python train.py --num_attention_heads=2 --hidden_act="squared_relu" --norm="rmsnorm" --positions="rope" --rope_theta=10000.0 --qk_norm=true --attn_scale=0.0888 --learning_rate=0.0184 --lr_mult_o=3.0 --lr_head=0.00349 --warmup_steps=0 --schedule="wsd" --doc_mask=true --max_steps=6196
MLP neurons of a small language model. Each row is named by its layer, matrix (up: input weights; down: output weights) and neuron, and shows model dimensions 32-127. Each number is 128 + 32 x the weight over its row's rms, rounded and kept within 0 to 255.
After each neuron's rows, "fires on" lists the tokens most often at its 100 highest values on Wikipedia text that the model never trained on.

L2.up232 [ 70 142 102 153  90 129 138 134 108 104  94 101 137 122 134 131 128 109 100  97 175 110 121 129 162 136 149 105  69 144 137  54 162 149 140  83 145 114 134 164 104 126  99 123 156 136  72  97 138 113 110 103 156 182 116 155 177 115  82 128 139 119 147 120 103 100  50  96 125 160 156 124 129 129 149 180 144 128  95 118 106 162  78 115 133  78 142 171  97  96 104 138 100  89 177 128]
L2.down232 [137 110  54  69 152 206  64 154 138 151 138 163 165  98 103  58 114 191 107 192 137 147 146 144 133 114 133 106 119  73 158 179 128 109 172 128  88 121 139 141  90 158 125 120 105 125 152 136 100 155 178 195 122 147  97 121 139 113 129 139  83 137 163 146 140 138 142 160 137 119 126 173 150 130 136 128 132 172 108  95 133 194 123 181  88 115 138 133 161 117 136 136 217 104 118 187]
fires on: "y", " Sh", "j", "iy", "ik", "J"

L2.up394 [124 127 121 117  85 167 162 158 169 102 140 117 135 102 171 107 120 142 119 130 135 142 138  79  59 103 181 129 133 142 158  76  92  74 123 136 140  94  88 137  84  68 158 156 114 112 144 115 153 175 112  93 114 144 144 177 160 157 104 130 168 108  56 157 169 110 138 128 112  85 127 131 136 143 148 152 160 145 131 144 148  93 188 159 114 112 154 102  94 116 117 178 146 111 118  64]
L2.down394 [ 65 137 129 113 154 129 167 167  95 123 131 109 116 177 106 137  90 163 138 168 145 148 186 181 132 134 152 177 132 203 150 130 147 171 122 137  87 110 112 113 147 140 134  87 110 140 126 139 130 164  87 123 169 133 136 130  83 133 186 127 154 118 146 141 109  71  41 115 125 100 127  60 116 108 132  92 188  98 103  79 178 126 122 113 126  73  90 126 166 160 147 157 149 124 117 156]
fires on: " by", " |", "op", "g"

L2.up212 [ 87 187 178 158 121 189 151  96  82 104 163 106  66  90  82 112 108 199  84 156  89 125 108 156 152 151 114 161 132  97 122 139 157 122 108 123 170 101  93  64  81 148 115  89 131 114 133 123 146 142 117  97 147 193  88 151 156 116  83  77 112 120 168 173 123 157 171 110 113 168 127  99  94 177 143 150  85  99 126 133 145 176 163 140  51 138  89 132 107 123 140  91  72 106 166 111]
L2.down212 [150 158 173 131 146 140 168 196 132 121 113  86 144 161 123 109 174 115 110  91  57 123 114 104 110 180 157  88 120 159 151 172 165 142 171  96  65 136 109 147 118 125  97 169 113 133 118 112 107 133 113  82 155 199 148 118 118 134 129 122 144 130 129 204  76 153 101 177 154  85 204 128  76 126  67 171 182 147 117 113 129  66  55 138 136 162 150 146  75 123 142 182 117 104 137 127]
fires on: " and", " or", "-", " place"

L2.up372 [ 98 136 150 125  80 136  86 127  97 117 113 128 145 129 102 137 110 107  92 157 108  58 184 109 101 101 136 102 130 142  95 121 166  87  70 152 118  81 148 166 128 174 138 153  84 138 124 124 132 131  65 155 107 111  68 123 140 179 115 122 141 106 103 107  88  63 152 122  98 129 135 103 132  64  88  86 177 119 161 128 162 143 115 116 134 105 157 138 155 131  91 140 154  99 120 154]
L2.down372 [141  79  97 191 127 150 126 159 159 197  83  76 104 111 192 185 188  98 162  86 118 103 111 117 149 115 174 152 107 124 104 120 137 136 140 115 141 166 177 140 119 135 135 169 173 109  75  80 113 163 116  78 137  82 114 138 119 145 111 106 174 158 122 145 181 146 130 126 145 158 107 173 175 172 135 119 136 195 146 135 122 112 122 153 122  95 126  67 170 204 164  87 120 154 162 173]
fires on: "ur", "ording", "um", " val", "val"

L2.up101 [119 181 108 168 151 146 124  81 180 143 114 122 102 131 116 129 142 120 178 112 185 105 146 204  93  89 147 167  94 104 154  59 159 125 121 106 136 129 126 204 132  61 138 159  81 162 147 148 100  99  81 144 122  93 144 145 126 138 151 112 149 107 131  91 150  38 162 162 134  88 166 135  91 153 183 169 159  97 116 140 173 147 130 135 146 154 103  89 132 168 161 102 135 123 165 143]
L2.down101 [161 135  69 100 128 134 116 112 103 164 144 117 125 128 164 104  94  75  97 115 142 137 133 154  79  58 169 102  93 191 151  88 109 106 138 119 112  97 123 125 145 180 133 144 183  46 103 132 138 136 150 119 150 156 121  72 126 155 140 129 143 115 105 183 174 157 171 134 140 159 168 127 136 126 211 123 161 104 132 113 144  38 144  86 156 104 113 120 119 136 124 142  52 192 124 106]
fires on: "og", "at", "y", "ony", "ag", "ory"

L2.up190 [ 76 120  72 199 133 127 118 131 149 173 150 120  86 164  95 117 110  62 104 157  52 102  71 176 151 124  99  98 145 128 128  70 199 121 175  79  95 125 158 173 113  80 106  34 150 136 181 145  89 131 154 129 131 154 195 128 142 131  99  90 159 180 117  98 129  96 120 138 135 113 115 140 116 116 134 130 172 105 165 119 121 146 148  74 124 145 132 119 124 110  87 163 169 157 127 129]
L2.down190 [175 153 141  96 175 155 114 150 126 124  77 165 145 142  59 116 124 120 158 159 114 122  62 169 102 189  82 134 152 156 104 119  70 108 100 140  80 113 159 117  87  56 123 178 127  73 134 157 184 141 111 176 147 122  64 119  93 119  84 124 107 116 145 125 135 103 115 131  86 177 155 147 142  72 172 114 133 184  93 159 107 148 100  83 122 145 109 107 121 154  90 149 110 174 183  86]
fires on: "S", "H", "U", "K", "R"

L2.up263 [197 168 126 148 141 152  76 128  97 131 146 152 113 149  94 151 177 115  66 180 171 159 166 104 112 102 134 150 111 122 180 179 128 163 164 122 135 181 126 116  90  83 123 140  73  99 133 147 115 151  90 198 163 140  75 101 106  93 157 104 163 141 112 137  87  86  80  98 134 185 104 173 131 153 151 174 140 103  92 136 150 115  97 113  92 159  48 133 117 183 172 120 167 131 136 145]
L2.down263 [127 137 165 130  86 199 142 153  80 176 145 134 156 152 137 137 166 166 117 142  95 155 167  53 119 128 161  79 117  97 164 183  79 106 172 123 101  91 158 134  79  72 162  99 105 126 102 154 167 149 100 157 133 157  65 139  91  82 148 150 169 138 130 143 159 141 185 114 137 156 187 117 112 152 121  86 152 155 179 148 157 108 102 115 106  41 139 182 145  78  88 173  78 119 148 130]
fires on: " of", "ond", "ited", " dist", "ass"

L2.up307 [118 113 137  82  83  99 153 130 132 106 110 129 138 167 139 195  71 141 141 160 104 134 132 161 137  83 144 142 161 135 127 113 130 145  99 134 147 151 140 129 154  70 138 179  44 168 165  85 108 148 131 148 140  54 133 139 131  81 105  94 127 145 113  96 115 113  63 113  91  98 107 116 109 142 155 171 106 165 120 122 175  98  95 162 119 105 151 160 130 134 186  53  82 136 223 162]
L2.down307 [131  80 105 178  50 150 121 126 153  83 156 141 183  94 138 146 124 136  45 123 100  87 134  66 133 123  92 115 131 120 106 145 137 120  92 110 195 113 126 119  68 145  86 130 152 144 161  96 127 122 144  93 130  31 132 118 125  62 157 110 153  93 169 141  86 173  98 155  74 129 138  96 118 135 137 116 110 201  69  77 112 159  81  77 134 153 121  98 127 130 141 148  81 161 126 175]
fires on: " Tr", " att", "ert", "tr", "r"

L2.up423 [139  75 218 109 150 102 196 136 179 116 143 106  75 114 166 141 121 123 105 145 146 103 136 131 117 105 148 124 153 175 130  57 152  98 148  99 127 130 165 146 101 131 145 110 201 130  93 125  96 126  84 155 120 166 183  98 140  91 157  97 185 147 133  86 125 145 146  82  82 149 127 154 138 169 138  97  88 129 122 153 154  64 151 143 131 100 110 108 118 105 149 120 130 102 136 155]
L2.down423 [116 144 171 189 131 109 131 122 138 151 107 129 126 132 127 105 121  68 138  93 170  93 141 169 141 146 111 121 105 174 132  98 152 107  98 189 122 155 193 101 167 159 116  78 136 120 177  94 173 118 169 140 129 108 234 127 170 146 110 158 134  86 143 112 159 124  98 144  99 167 150 105 121 103 107  85 134 112 115 134 137  87 123 193 144 149 203 106 137 197  75 129 154 198 151 150]
fires on: " The", " of", ".", "The"

L2.up340 [134 208 135 130 106  85 166 115 128 110 127 117 114 171 184 123 109 161 171  93 157 122 156 109 117 111 132 127 136  84 146 153 129  64  88  71 121  88 122 172 134 101 146 141 140 163 129 143 108  66 107  69 115  96 118 132 152  99 171  75 174 112 121 144 173 161 144 116 171 138 160  46 160 156 177  87 128  51 124 167  96 173 116 179 126 140 133 105 102 109 207 107 134 136  56 140]
L2.down340 [120 126 162 104  58 148 124 106 119 134 141 123 108  73 115  58 108 169 133  94 130 138  79 129 124 127 109 162 171 134 122 135 131 164 139  65  81  77 155 140 112 181 171  94  77 106 160  86 200 124 137 156 121 156 159 114 154 158  67 119 108  68 212  92 137  48 112 125 124 127 188  80 162 129 109 107 194 121 132 130  52  83 187 172 134 130 144 125 116 197 128 116 152 137  91  87]
fires on: "s", "-", "al", " Med", "un", "ed"

L2.up369 [131 163 162 149 100  75  37 125 161  84  61 145 131 193  63 154 139 145  92  70 138 167  99 107 162 165 145 165  65 172 150 112 107 113 127  86 140 101 139 105 131 129 162 172 120 137  71 171  81  99  77 163 129 104  86 124 139 150 166  59  99  80 145 159 167 111 132 219 132 168 147 119 173 188 127 164  88 119 106 101 180  84 102 162 132 119 143 155 135 131 116  73 131 110 136 148]
L2.down369 [145 146 153  99  89 125 113 129 140  99 111 194  99  98 168 115 138 138 165 144 116 171 180 127 184  97 126 111  88 153  65 100  96  96 183 129 144 119 107 123 180 146  95 152 117 156 147  99 104 109 122 145  78 138  74 140 127 186 122  75 165 134 134 131 119 114 132 170 130 117 213 144 122 153 122  85 173 150 105 115  67 146  95 107 158 185 169 160 126 138 139 119 144  87 156 118]
fires on: " cr", "pl", " Cr", "cl", "."

L2.up75 [ 93  62 103 126 109 149 165 166 117  26 132 111  67 138 119 163  93  70  86  79  96 173 116 155 123  90 128 164  89 135 132 108 114 139 100 161  95 150 113 115 154 159 136 120 151  77 104 124  75 128 131  89 109 170 114  95 126 143 149  81 140  77  84  80 128  44 127  90 130 149 123 122 100 242 131 149 158  96  89 122 115  63 157 139  88 163 166 110 103 155 100 147 163 126  81 189]
L2.down75 [136 133  99 146 117  98  65 136 152 143 120 150 125  93 109 143 127 135  88 134 122 138 157 128 104 158 118 183 132 164 172 130 117 156  79 126  93  96 123 131 127 134 144 142 202 122 119 101 159  91 129  93 162 132 102 183 172  93 191  88 174 113 102 182 172 195 152 132 160 128 132 175  91 122 166 146 150 168  83 125 114  99 176 157  90 126 148 116  97 147 114 118 165 106 152 145]
fires on: " Br", " gr", "r", " Gr", "gr"

L2.up214 [139  92 148 202 164  67 101 121 192  97 136  91 120 226 145 182 145 168 143 119 111  82  77 107 169 131 138 137 119 132 134 163  91 117 119 170 158 156 117 136 147 123 102 127 121  96 106  98 175 133 135 112 135  88 199 119  45  60  70 137 140 122 107 126 107 128 164  78 108 165 125 125 167 132 123 165  94 157 147 137  95 160 114 147 128 134  77 140 144  98 102 175 156 168  86 165]
L2.down214 [168  82  84 110 109 119  84  95 152 145 148 148 108 140 127 106 115 164 133 166 170 174 154 127 169 155 159 103 140 164 120 129  96 145 125 107 165 159 119 122 126 133 105 153 165  89 142  86 132 165 148  74 112 132 130 106 191 125 126  93 152 100  85 151 157 167  99 101 119 139  77 224 134 134 111 141 148 164  90 132 174  66 125 140  74 189 123 123 128  89 162 130 126 158 164 177]
fires on: "re", "le", "al", "ar"

L2.up254 [ 86  81 114 170 134 187 124 132 118 184 107 118 125 120 129 130 122 138 150  85  79  80 173 146 196 105 192 128 128 114  86 117 169 151 153 152 117 153 141 162  66 166 125 122  99 105 126 135  63 113 105  78 111 134 108  78  97 100 134 128 105 100  92  78 108 113  79 118 145 121  60 142 118 125 149 142  92 115 153 141 135 118 148  45 109 179 123  74 128 146  95 188 147 164 166  65]
L2.down254 [116 149 188  62  99 119 102 154 165 121  98 128 131  83 108 124  89 133 103 152 109 123 138 130 145 108 141  85 201  96 183 124  84 108 131 135 126 114 108 133 153  96  84 157  91 111 123 116  82 118 107 156 111  58 141  98  88 140  97 151  70 147 184 141  89 148 139 130  87 159  87 139 146 171 121  59  75  83 179 114 109 120  90 166 172 109 116 158 123 156 111 212 130  81 161 101]
fires on: "ent", " mat", "at", "c", "ather"

L2.up187 [121  80 148 196  98 183 156 124 158  96 146 120 156 107 172 161 112 207 136  91 220 138 141 137 154 128 156  86 166 157 100 152 152 123 143 127  95 118  81 168 106 170 141 119  88 174 104 121  95  64  91 135 144 120 140 159 162 133  87 100 133 144 102 121 153  84 144 120  99 155 168  79 155  90 179 150 158 119  89 113 136 139 143 120 138 136 152  79 145 158 160  53 117 119 139 143]
L2.down187 [117  82 104 136 144 114 116 152 149 153 111 142 172  59 167 140 116  78 185 122 148 111 115 114 125 183 140 134 170 110 134 177 125 127 138 132 123 181 144 113 130 101 181 114  98 139 149 141  92 128 195 148  91 100 126  87 157 104 167  69 115 120 115 106 152 189 129 122 124 124 175 118 114  97  68 149 170 159 103 173 135 138 118 153 161 144 130  80 137  67 223  95 146 151 104 119]
fires on: "ing", "ong", "ang", "g", "ear", "ung"